python train.py --n_head=3 --norm="layernorm" --norm_eps=1e-05 --positions="rope" --qk_norm=false --tie_embeddings=true --parallel_block=false --init_std_o=0.00416 --lr=0.0132 --lr_mult_o=1.5 --schedule="wsd" --batch_tokens=32768 --seq_len=256 --steps=6415
MLP neurons of a small language model. Each row is named by its layer, matrix (up: input weights) and neuron, and shows model dimensions 32-159. Each number is 200 + 30 x the weight over its row's rms, rounded and kept within 0 to 999.
A block is one neuron, or neurons of one layer that tend to fire together. Before each block is what it responds to, as a language model described it from the Wikipedia text at the highest values.

Description: Word-completion pieces
L6.up205,212,195,198,167,275,174,226,213,221,178,174,201,204,180,147,234,258,167,210,199,208,232,237,182,166,229,201,184,226,164,265,208,188,186,215,187,219,212,230,120,224,222,222,143,207,181,106,210,211,208,167,187,206,200,232,157,221,184,177,211,178,182,185,200,181,190,192,179,173,211,194,238,192,185,154,177,162,209,197,215,195,157,227,204,160,206,161,218,244,246,194,201,205,205,217,180,206,181,111,251,163,178,190,175,189,180,266,215,159,194,219,213,161,176,229,206,175,191,205,202,230,205,190,217,192,182,210,244
L6.up217,195,177,198,230,144,176,90,233,175,215,181,176,234,164,188,195,199,217,163,239,273,177,192,208,258,198,204,192,191,120,279,241,174,179,192,204,192,218,238,246,196,230,212,186,154,206,162,250,226,193,191,210,199,242,194,275,224,192,198,182,158,170,225,200,193,220,200,173,162,224,207,197,246,179,214,215,192,192,149,231,190,186,207,183,214,219,196,244,165,240,225,227,194,175,209,206,147,205,178,123,255,205,174,182,195,184,200,172,232,204,161,198,148,155,201,252,180,238,198,196,203,187,200,236,184,244,149,165
L6.up345,166,227,210,160,197,133,195,257,144,209,232,187,239,195,253,164,209,153,197,222,190,231,204,178,198,172,191,172,193,201,203,202,200,234,202,241,206,212,232,240,223,190,257,185,246,185,226,219,203,223,172,192,219,189,188,200,209,201,177,169,187,177,224,168,250,164,217,203,220,218,178,184,188,195,202,201,193,196,179,220,195,241,164,200,141,245,117,187,250,183,223,249,267,207,208,260,176,243,132,191,217,194,188,158,193,195,174,231,183,212,175,180,224,182,211,174,133,208,187,165,225,199,181,196,145,210,195,210
L6.up385,190,203,211,197,268,221,227,196,239,193,282,255,193,202,191,198,249,231,177,168,189,223,253,175,191,153,187,164,171,168,239,158,136,213,183,177,198,212,153,202,213,198,245,181,216,210,196,252,178,214,232,259,193,207,220,151,194,216,213,193,187,207,225,155,197,194,208,199,225,222,192,226,120,214,163,205,221,180,162,171,179,229,216,260,200,178,167,244,219,243,173,157,222,152,221,240,185,211,158,225,167,184,176,175,141,216,166,243,188,205,209,226,185,180,190,209,178,200,179,223,202,241,259,163,187,198,173,234

Description: Mid-word continuation fragments
L4.up22,192,201,246,170,188,164,213,157,195,185,231,174,226,229,223,202,196,201,204,165,192,172,225,187,191,190,155,223,176,203,208,209,168,201,191,139,273,177,176,204,254,227,211,204,206,267,207,182,256,214,191,185,232,202,265,169,238,171,213,193,203,171,248,178,228,202,214,146,193,265,183,202,190,175,157,222,179,227,216,197,155,189,185,220,191,174,197,217,144,243,130,172,194,252,169,151,152,208,200,197,201,185,180,162,201,217,176,185,222,171,276,216,215,213,232,211,170,219,233,239,195,170,210,181,137,189,176,268
L4.up281,203,223,212,183,211,208,229,185,188,193,219,131,210,216,177,222,196,227,220,214,163,154,217,223,203,204,167,173,242,195,231,193,204,217,248,158,203,157,168,170,227,222,183,184,252,240,219,207,186,219,232,226,207,163,161,168,168,251,254,189,204,174,174,225,223,185,227,223,219,224,187,230,263,184,198,219,158,209,242,221,170,190,192,194,184,241,153,215,142,224,236,165,225,214,167,217,192,232,167,216,178,196,134,162,190,149,230,233,224,184,261,213,228,255,251,171,204,203,193,200,179,163,218,164,174,141,171,168

Description: Ambiguous word-start pieces
L6.up0,190,212,238,208,145,252,229,194,194,202,181,230,173,184,166,184,187,206,184,208,260,255,201,191,217,220,199,180,210,196,225,220,219,271,192,220,173,167,248,257,197,213,208,249,173,210,228,178,171,218,207,180,185,190,230,161,222,216,246,175,203,234,205,190,194,132,226,176,231,195,240,230,193,194,212,217,203,167,139,157,161,203,166,214,189,226,223,190,142,195,217,177,206,231,191,191,193,203,160,251,212,189,203,222,161,141,189,235,217,193,248,184,159,188,221,196,214,183,190,202,242,156,129,187,255,203,201,222
L6.up393,159,193,204,183,145,215,183,246,150,195,194,206,230,193,212,161,224,224,196,181,188,190,201,224,202,202,258,208,221,218,147,209,221,209,164,227,232,153,158,152,191,193,186,162,193,223,222,201,128,188,186,207,221,203,214,200,209,202,270,237,197,190,255,268,147,210,234,237,164,189,152,253,202,205,181,183,250,190,160,167,245,228,195,204,183,196,182,218,176,220,230,159,197,210,160,214,217,161,184,243,211,205,248,207,187,166,224,187,206,178,166,244,214,146,152,179,249,143,197,177,227,243,190,232,244,240,200,231
L6.up625,165,242,232,148,149,195,204,148,175,198,226,215,186,234,225,222,103,239,168,204,173,150,231,223,213,229,227,191,152,176,207,246,185,219,180,195,225,171,198,228,229,179,138,175,216,210,209,235,190,219,152,195,185,216,182,187,204,242,258,225,302,196,230,212,156,235,189,215,219,183,181,266,179,189,211,204,222,219,192,241,245,206,180,207,187,247,146,195,211,228,197,159,190,221,199,211,262,175,240,194,163,167,176,235,183,201,211,222,176,244,227,194,166,152,153,168,199,177,197,172,220,216,182,226,185,223,209,145
L6.up727,252,244,218,160,119,199,214,166,193,220,209,194,203,205,261,181,211,197,203,201,224,196,204,192,232,220,168,196,194,196,158,194,170,202,204,210,169,185,123,189,165,150,218,183,176,225,161,249,185,176,268,238,160,219,196,224,208,168,259,211,223,229,222,270,189,209,178,189,188,204,168,231,202,251,227,225,210,221,193,211,201,182,216,179,211,223,191,196,171,185,144,212,225,229,182,176,193,168,260,170,168,245,181,212,259,189,202,165,202,224,173,208,127,189,252,205,214,196,197,136,212,234,184,213,208,241,174,226

Description: Mid-word fragments
L10.up18,154,196,206,222,159,202,153,171,240,203,209,227,198,227,161,234,200,199,215,176,165,214,181,224,193,165,175,254,200,208,178,201,159,205,222,209,140,237,188,213,168,234,238,198,210,180,207,248,183,212,137,221,251,198,229,255,209,163,204,201,218,201,244,198,145,168,222,159,197,223,222,190,170,181,204,183,217,203,166,219,189,163,227,174,175,204,186,208,180,155,225,198,250,208,221,211,195,192,230,251,164,190,236,196,199,186,244,218,184,241,153,222,120,216,177,232,173,181,127,205,189,228,239,215,225,179,200,205
L10.up153,203,186,237,176,144,196,210,154,166,196,160,213,180,157,210,177,206,223,270,192,210,178,212,159,213,193,189,216,169,152,182,233,188,197,199,217,177,242,228,203,222,161,221,247,177,203,187,224,189,221,229,216,238,240,228,217,215,161,185,193,132,195,227,195,180,244,219,221,213,205,232,203,209,227,247,181,218,224,153,206,188,158,172,173,229,197,232,179,187,229,172,228,215,242,188,239,194,258,209,165,223,186,220,203,251,185,204,217,139,182,174,209,220,199,152,217,209,170,210,206,166,151,188,253,227,203,247,146
L10.up208,200,169,232,211,177,268,196,262,183,200,167,153,207,231,198,215,127,191,229,213,217,163,195,220,199,216,223,257,181,173,165,210,129,220,205,184,186,188,194,249,222,242,219,223,197,171,163,193,195,178,194,196,187,181,208,193,187,242,187,189,217,165,202,272,221,256,252,163,168,220,227,211,205,161,193,140,206,232,134,191,243,194,194,238,246,185,198,198,232,169,166,225,187,235,244,167,168,250,241,189,212,168,213,233,208,237,207,180,188,192,182,160,199,207,190,239,238,194,181,220,175,222,205,203,220,250,164,233
L10.up382,186,183,170,197,183,168,173,228,156,225,255,218,220,251,141,196,145,212,201,229,197,147,181,162,148,204,218,185,161,218,228,186,227,189,189,172,233,274,200,170,150,190,243,196,229,206,180,194,151,188,188,213,177,208,144,216,198,223,201,160,192,211,238,206,216,202,155,195,197,184,202,213,190,153,183,184,266,212,212,215,250,226,210,229,192,182,161,188,260,235,233,191,204,185,238,278,206,268,202,209,160,191,179,203,192,174,223,156,155,260,197,218,190,151,144,211,180,206,220,230,219,232,276,128,208,258,159,206
L10.up499,214,137,242,204,168,199,199,185,207,251,203,228,182,195,202,166,200,239,237,173,184,189,249,184,174,214,213,174,225,190,218,267,210,118,118,184,176,238,161,224,158,131,197,214,158,177,247,210,227,145,168,207,205,168,216,181,229,261,247,183,232,180,250,280,256,256,181,122,192,204,197,179,190,200,208,206,220,207,180,214,204,188,221,247,193,199,168,130,200,177,183,215,224,188,170,224,203,215,166,219,188,221,208,204,194,201,231,202,192,197,206,159,182,192,237,162,218,201,192,195,149,213,210,195,167,256,230,180
L10.up599,185,180,291,176,230,186,186,220,240,224,168,172,204,201,227,229,161,189,169,216,198,248,204,166,161,249,135,213,246,191,186,240,175,204,147,169,168,203,178,179,238,172,185,246,214,196,227,197,225,155,230,261,221,263,215,193,174,193,210,214,204,201,253,209,173,200,233,192,180,218,183,181,208,220,251,188,222,189,118,180,234,233,198,190,235,199,166,187,201,247,169,175,213,191,208,195,199,182,169,267,150,225,211,248,169,238,157,221,200,201,230,154,187,218,202,180,176,183,168,210,166,233,182,193,210,201,229,188
L10.up712,204,207,160,210,220,193,185,182,197,223,159,222,219,183,236,183,158,245,192,211,219,196,157,174,270,193,259,164,195,152,198,190,168,170,223,173,180,239,200,182,175,201,208,202,175,164,186,190,235,159,164,176,183,197,185,148,238,198,200,230,207,225,182,232,222,243,214,259,207,170,215,190,231,237,245,200,175,219,223,230,183,214,172,207,157,194,162,162,185,175,272,237,157,185,229,174,173,241,206,236,165,246,252,219,111,229,274,179,142,187,229,179,213,179,152,175,177,175,214,198,195,245,216,214,154,241,171,139
L10.up760,188,243,194,152,234,205,205,232,226,219,197,201,195,175,203,155,155,213,200,220,180,164,223,220,182,205,205,226,232,208,202,206,149,176,227,196,234,249,192,227,177,201,179,206,189,188,177,171,180,147,175,172,180,218,192,270,213,219,196,196,199,173,252,254,200,201,268,192,212,208,227,213,198,154,152,225,220,191,178,135,179,175,145,228,172,269,190,197,179,191,184,197,233,209,258,177,155,228,251,242,178,205,269,208,201,176,219,262,231,169,132,172,175,213,186,152,144,210,175,221,196,198,213,184,240,232,240,168

Description: Main verb after subject
L10.up37,191,225,199,252,223,256,145,196,136,213,232,184,211,226,224,232,175,176,217,181,217,247,167,220,205,197,164,253,293,182,180,213,207,153,227,226,235,239,177,193,178,267,151,222,193,192,240,194,224,186,154,176,174,234,202,151,181,199,195,150,176,235,218,264,187,213,234,213,204,209,219,234,201,208,198,173,205,182,234,217,213,226,184,183,179,175,203,198,147,203,159,201,153,210,130,218,164,230,206,165,192,210,197,192,208,155,168,202,195,210,210,172,233,222,171,218,172,208,181,225,184,160,207,165,148,252,168,193
L10.up73,194,210,226,263,174,277,187,233,228,244,183,196,245,175,175,166,211,189,158,193,226,207,176,267,223,168,165,197,180,231,98,154,189,185,245,194,211,179,187,187,198,216,175,252,238,195,225,194,219,213,212,232,227,141,168,202,206,212,206,188,161,203,242,236,215,183,196,198,153,248,215,157,256,217,214,207,207,168,214,200,210,167,154,198,216,172,216,178,229,208,166,168,174,206,170,208,223,160,167,157,208,208,238,185,252,211,211,253,225,236,212,250,173,161,206,276,221,170,148,168,226,204,210,209,186,212,190,241
L10.up177,216,192,209,167,185,251,208,180,240,218,248,226,169,187,183,173,207,185,169,147,200,147,151,180,190,216,197,210,182,187,164,203,134,238,189,171,200,171,179,260,232,258,234,221,192,236,188,186,158,270,232,206,215,206,159,166,249,189,259,203,288,167,204,294,253,281,171,223,202,175,172,198,211,128,211,251,181,136,184,198,218,192,166,208,150,213,216,170,235,182,168,166,222,225,194,192,250,202,207,183,216,153,189,215,167,212,214,198,187,231,180,210,223,232,194,164,217,149,202,191,215,224,203,169,175,224,145,171
L10.up198,216,191,210,192,225,209,197,200,205,157,205,179,270,222,193,171,166,208,231,188,190,187,227,247,245,208,196,208,169,195,210,240,213,213,170,157,187,234,217,206,203,147,209,198,237,196,172,213,286,229,187,202,198,171,179,207,179,218,215,183,137,264,251,234,171,164,213,210,212,166,249,243,214,205,169,203,223,181,233,237,156,146,196,215,269,201,162,219,199,215,223,115,212,161,195,261,201,162,205,181,215,177,239,182,220,203,136,215,209,113,179,215,169,234,203,219,157,221,169,188,208,156,228,162,205,199,175,162
L10.up324,238,210,119,174,197,227,177,187,198,193,217,192,223,210,212,212,216,160,150,157,235,217,246,299,232,195,165,211,221,229,224,237,228,197,230,150,219,215,208,170,187,245,190,199,260,195,162,187,247,276,238,193,179,190,137,176,182,185,134,164,175,229,212,227,245,211,190,206,187,207,183,226,178,245,189,166,204,226,225,215,177,139,182,166,225,167,193,195,178,184,224,175,169,219,198,235,197,223,237,165,206,165,209,219,182,222,203,275,198,224,172,132,236,167,208,147,216,240,253,197,176,200,225,169,149,174,200,170
L10.up476,207,238,236,191,219,250,151,224,248,204,208,200,247,208,161,231,177,144,258,177,171,240,164,240,218,220,163,201,162,170,229,249,240,249,196,213,200,204,193,227,175,189,181,225,199,179,232,178,174,236,185,242,198,186,163,170,207,209,157,108,194,242,226,239,186,192,242,228,205,160,207,235,222,185,176,226,211,193,177,200,198,177,233,191,223,239,248,208,189,209,179,208,227,213,205,243,188,212,130,205,196,177,194,147,212,251,149,238,174,182,226,177,192,207,222,214,198,187,223,202,184,127,194,129,254,206,175,191
L10.up598,234,198,218,214,215,221,203,183,195,179,265,219,247,153,174,165,245,181,169,199,217,184,208,234,178,205,222,222,225,181,239,230,169,184,125,215,183,219,205,158,210,205,171,218,193,166,240,222,163,216,228,185,196,203,196,165,195,218,196,174,203,202,230,160,176,207,197,242,192,155,237,223,229,252,201,181,178,173,204,174,256,167,172,249,168,245,242,234,210,211,100,131,153,162,279,177,185,234,173,269,203,185,212,186,190,181,240,183,176,226,241,242,224,224,199,220,218,220,200,137,188,199,227,207,212,195,219,223
L10.up630,250,220,186,220,210,227,233,254,210,212,204,204,145,266,187,209,158,163,210,226,235,183,135,219,146,221,187,188,227,159,194,210,186,220,187,219,247,206,261,219,203,214,148,167,214,186,190,167,176,252,260,221,195,204,217,177,178,243,237,141,176,182,218,212,182,190,204,187,112,135,148,196,237,164,185,219,267,203,176,239,276,216,225,241,146,219,217,216,179,186,180,160,175,202,196,199,146,242,161,198,192,217,206,172,191,155,196,203,210,204,257,131,213,237,211,199,168,209,190,224,196,221,195,234,205,206,215,171

Description: Past-tense "was/were"
L4.up27,245,171,246,258,266,185,179,218,208,178,191,218,192,221,215,167,139,230,202,169,242,203,180,157,207,204,197,234,195,172,190,202,208,201,221,214,217,150,204,211,166,195,222,142,196,200,213,183,243,203,231,210,208,218,155,165,237,221,212,134,208,191,203,196,174,197,182,177,198,152,236,174,224,195,218,190,213,157,157,159,249,185,215,187,203,225,172,228,182,225,221,200,253,236,218,207,183,194,248,188,167,199,167,213,211,181,144,175,211,221,184,179,177,202,230,248,207,223,233,232,161,213,200,183,200,228,176,229
L4.up118,165,244,228,210,220,154,243,189,185,228,233,174,196,201,200,192,153,226,171,204,180,174,202,154,168,258,193,191,261,173,229,212,201,244,226,162,217,183,172,221,172,212,157,179,247,143,238,219,277,162,206,219,207,226,181,231,202,242,257,156,232,247,234,232,239,216,192,213,185,165,186,177,203,223,195,182,241,196,192,157,210,187,253,248,184,222,161,203,204,187,220,139,208,230,199,248,182,164,159,203,228,209,194,188,205,187,138,212,217,183,276,237,198,175,190,210,178,200,181,228,198,185,218,171,150,183,221,227

Description: Transitive verb completion
L10.up229,192,202,146,212,207,201,242,216,217,163,232,162,239,187,149,237,204,191,189,171,181,200,170,262,223,197,206,180,212,272,234,221,200,225,216,209,236,257,173,113,248,170,224,234,200,199,158,254,183,241,226,198,184,195,184,178,242,201,188,207,193,229,212,184,158,241,160,153,148,208,221,199,152,228,176,223,222,197,205,209,200,237,203,241,198,247,198,158,201,201,189,173,215,151,221,209,195,158,150,171,216,146,194,224,190,223,169,210,218,160,193,224,223,219,193,169,200,189,173,186,195,185,220,173,123,142,238,216
L10.up253,151,197,211,222,255,212,226,175,191,232,184,179,195,185,215,178,186,162,150,175,144,199,186,211,176,190,223,178,161,238,229,233,226,179,215,165,184,150,214,190,203,219,251,211,229,201,256,183,159,200,208,234,193,205,158,184,189,190,189,215,206,196,185,148,202,255,237,151,169,195,139,217,218,159,175,198,182,230,152,205,201,244,182,141,180,222,231,191,228,179,176,181,224,237,223,255,223,257,172,237,240,220,181,230,211,266,211,260,164,192,201,196,153,230,182,153,143,215,169,181,220,188,172,173,159,241,210,215
L10.up255,153,193,194,218,223,230,198,209,164,261,212,145,150,249,221,178,237,200,172,226,172,175,199,178,163,216,203,206,173,219,221,228,156,228,237,131,197,163,217,175,199,165,227,245,241,156,227,155,146,268,259,243,234,235,249,140,184,194,220,238,200,165,209,225,178,233,215,170,206,164,177,218,232,215,226,227,139,196,205,195,203,205,202,217,174,170,157,175,214,202,183,183,239,215,214,217,170,214,113,225,202,150,233,174,182,186,212,194,143,188,204,247,180,204,219,181,186,189,199,171,182,170,193,205,152,139,224,181
L10.up304,184,176,203,242,179,211,208,211,167,231,199,174,243,256,218,224,197,253,194,187,164,180,206,188,139,197,159,229,164,205,228,223,225,234,243,142,167,168,214,217,212,217,201,199,197,177,220,223,199,229,243,230,219,182,263,142,161,196,254,204,226,186,222,164,211,220,230,209,210,208,221,191,172,171,270,225,128,180,181,163,185,240,195,257,182,170,209,185,212,180,183,215,211,189,219,209,188,211,185,229,175,205,190,201,204,207,170,223,243,244,204,243,204,280,202,167,204,149,197,174,212,213,183,192,130,131,197,211
L10.up310,146,179,232,238,201,267,196,202,232,255,228,170,222,196,177,238,242,197,192,227,218,197,215,232,179,197,210,206,212,169,201,215,206,248,141,196,243,171,208,209,191,171,112,169,191,229,211,202,160,204,213,222,181,214,199,179,188,207,177,162,160,265,256,137,192,210,206,270,200,157,218,192,196,194,201,199,205,199,153,235,224,223,240,209,151,187,219,159,157,176,173,244,143,158,226,211,245,139,221,225,204,171,115,209,217,200,180,185,210,193,240,184,222,195,209,227,190,190,201,221,214,215,219,173,181,189,218,163
L10.up433,211,190,188,179,171,207,190,179,177,211,229,172,148,194,207,138,208,208,219,204,123,188,197,204,163,212,162,236,203,206,206,156,184,218,208,209,183,134,239,181,172,167,201,153,214,179,234,228,238,199,162,219,222,173,212,201,184,229,242,158,211,249,198,201,234,189,231,239,242,247,233,199,136,186,192,206,209,244,171,215,209,208,198,226,177,232,182,242,210,218,214,203,192,133,183,246,252,208,163,204,202,169,190,207,220,189,242,203,153,159,247,131,175,239,271,147,186,133,179,190,180,240,235,207,165,204,197,203
L10.up460,205,160,194,261,159,205,226,189,188,183,211,215,146,252,222,156,327,177,191,214,199,184,191,151,137,252,205,221,185,223,167,152,163,196,200,130,228,156,264,157,229,178,223,230,203,173,226,231,183,218,233,228,200,190,250,180,187,213,188,230,182,141,220,170,213,247,187,183,265,228,178,175,194,203,177,168,219,234,228,197,166,240,187,196,242,172,181,238,171,198,207,168,221,211,167,255,185,214,174,204,208,138,225,219,193,199,179,216,203,193,185,188,157,226,164,229,209,141,170,229,207,204,200,208,174,193,192,200
L10.up680,229,211,198,184,172,237,194,227,252,239,203,147,208,281,204,236,184,183,197,221,202,203,135,219,200,220,201,241,184,228,217,212,252,182,224,206,209,151,189,215,158,157,230,209,230,153,184,197,165,216,196,255,192,168,179,166,222,258,180,164,156,186,204,240,225,172,230,253,176,216,157,242,184,169,229,240,156,196,210,156,209,169,242,202,204,208,194,219,206,229,185,220,167,194,204,166,138,211,158,177,161,154,236,186,254,187,202,212,220,237,238,198,240,183,168,144,195,172,229,191,168,227,187,242,192,159,188,162

Description: Copula "be" after subjects
L6.up122,271,165,196,190,122,187,238,213,207,223,233,183,175,236,214,159,146,171,142,175,191,228,205,191,207,228,234,204,166,158,206,182,173,195,241,210,212,141,235,203,226,229,177,218,255,182,223,192,184,151,249,210,206,176,183,202,207,145,202,171,223,170,250,219,219,204,201,199,193,167,200,207,141,220,186,168,190,195,163,178,214,212,194,215,202,208,195,220,225,233,194,170,232,198,205,157,181,165,172,209,143,178,211,184,222,187,221,162,193,222,197,192,221,237,184,171,174,206,204,232,205,185,159,198,160,236,207,227
L6.up371,197,162,221,212,223,224,191,209,239,185,199,197,196,198,243,178,90,221,190,214,205,171,186,178,192,266,171,158,225,207,236,187,184,177,216,216,198,148,212,198,168,280,221,178,270,188,175,227,209,249,197,145,214,199,195,252,199,215,228,129,197,173,243,242,196,226,240,165,232,172,194,236,254,200,252,175,219,215,195,204,193,155,195,233,199,229,143,228,213,222,226,131,226,201,230,173,200,185,149,173,191,165,241,198,226,216,209,200,170,165,231,178,173,217,211,186,193,165,167,170,228,235,202,185,189,178,193,226
L6.up400,212,196,230,229,219,232,240,187,220,185,186,193,184,243,233,169,164,240,202,191,233,190,178,205,194,218,181,188,147,225,286,196,157,189,196,196,182,207,148,202,202,207,199,201,249,184,206,246,214,219,171,208,192,198,183,208,186,220,226,220,189,208,214,202,209,227,247,172,151,173,172,259,226,192,185,152,240,195,178,173,214,211,231,203,171,211,202,211,179,250,188,209,215,174,237,215,258,222,195,151,192,174,174,205,193,135,217,182,222,126,209,182,218,166,176,283,137,256,192,155,143,233,193,176,148,159,180,240
L6.up435,191,237,160,136,210,196,255,172,253,208,184,179,201,250,209,198,190,172,181,206,165,188,175,178,228,229,237,201,214,227,237,170,208,191,156,185,214,201,215,207,187,280,217,184,235,169,210,155,196,205,149,165,200,197,210,249,241,242,242,195,163,250,188,254,196,243,255,171,183,187,167,183,189,158,205,125,229,223,205,191,157,144,180,214,189,244,180,205,184,198,227,225,200,226,254,198,236,229,181,208,209,188,242,225,244,150,142,233,176,231,190,164,215,235,178,203,200,238,201,237,185,267,173,144,181,206,201,184

Description: Word-piece after initial letter
L4.up391,184,229,184,161,192,235,136,133,168,269,210,194,163,177,212,162,212,162,170,147,121,209,226,214,234,254,231,200,227,202,245,220,226,235,216,196,189,207,206,240,233,245,239,234,227,198,162,209,153,253,195,211,198,177,189,206,204,165,237,224,149,236,225,220,187,215,211,209,190,197,207,226,149,245,276,181,242,200,220,203,205,242,156,174,215,218,201,240,186,247,155,204,210,244,168,215,180,174,212,210,190,241,188,201,226,189,172,202,165,186,231,215,255,171,182,181,234,181,197,189,201,212,216,194,143,180,186,177
L4.up742,201,237,126,173,177,199,210,148,218,245,180,239,205,161,199,228,164,191,174,196,216,175,216,217,190,223,216,186,258,203,199,195,206,208,171,179,210,221,161,252,183,192,227,197,177,179,230,241,152,194,186,135,205,213,203,183,225,228,204,181,150,200,212,223,180,194,195,199,189,151,171,159,154,227,250,203,232,215,195,184,204,227,192,171,135,256,208,171,181,195,212,263,154,228,166,222,208,217,204,211,233,231,219,190,206,203,225,180,174,184,159,159,209,160,181,177,185,223,170,188,194,270,225,185,259,220,187,162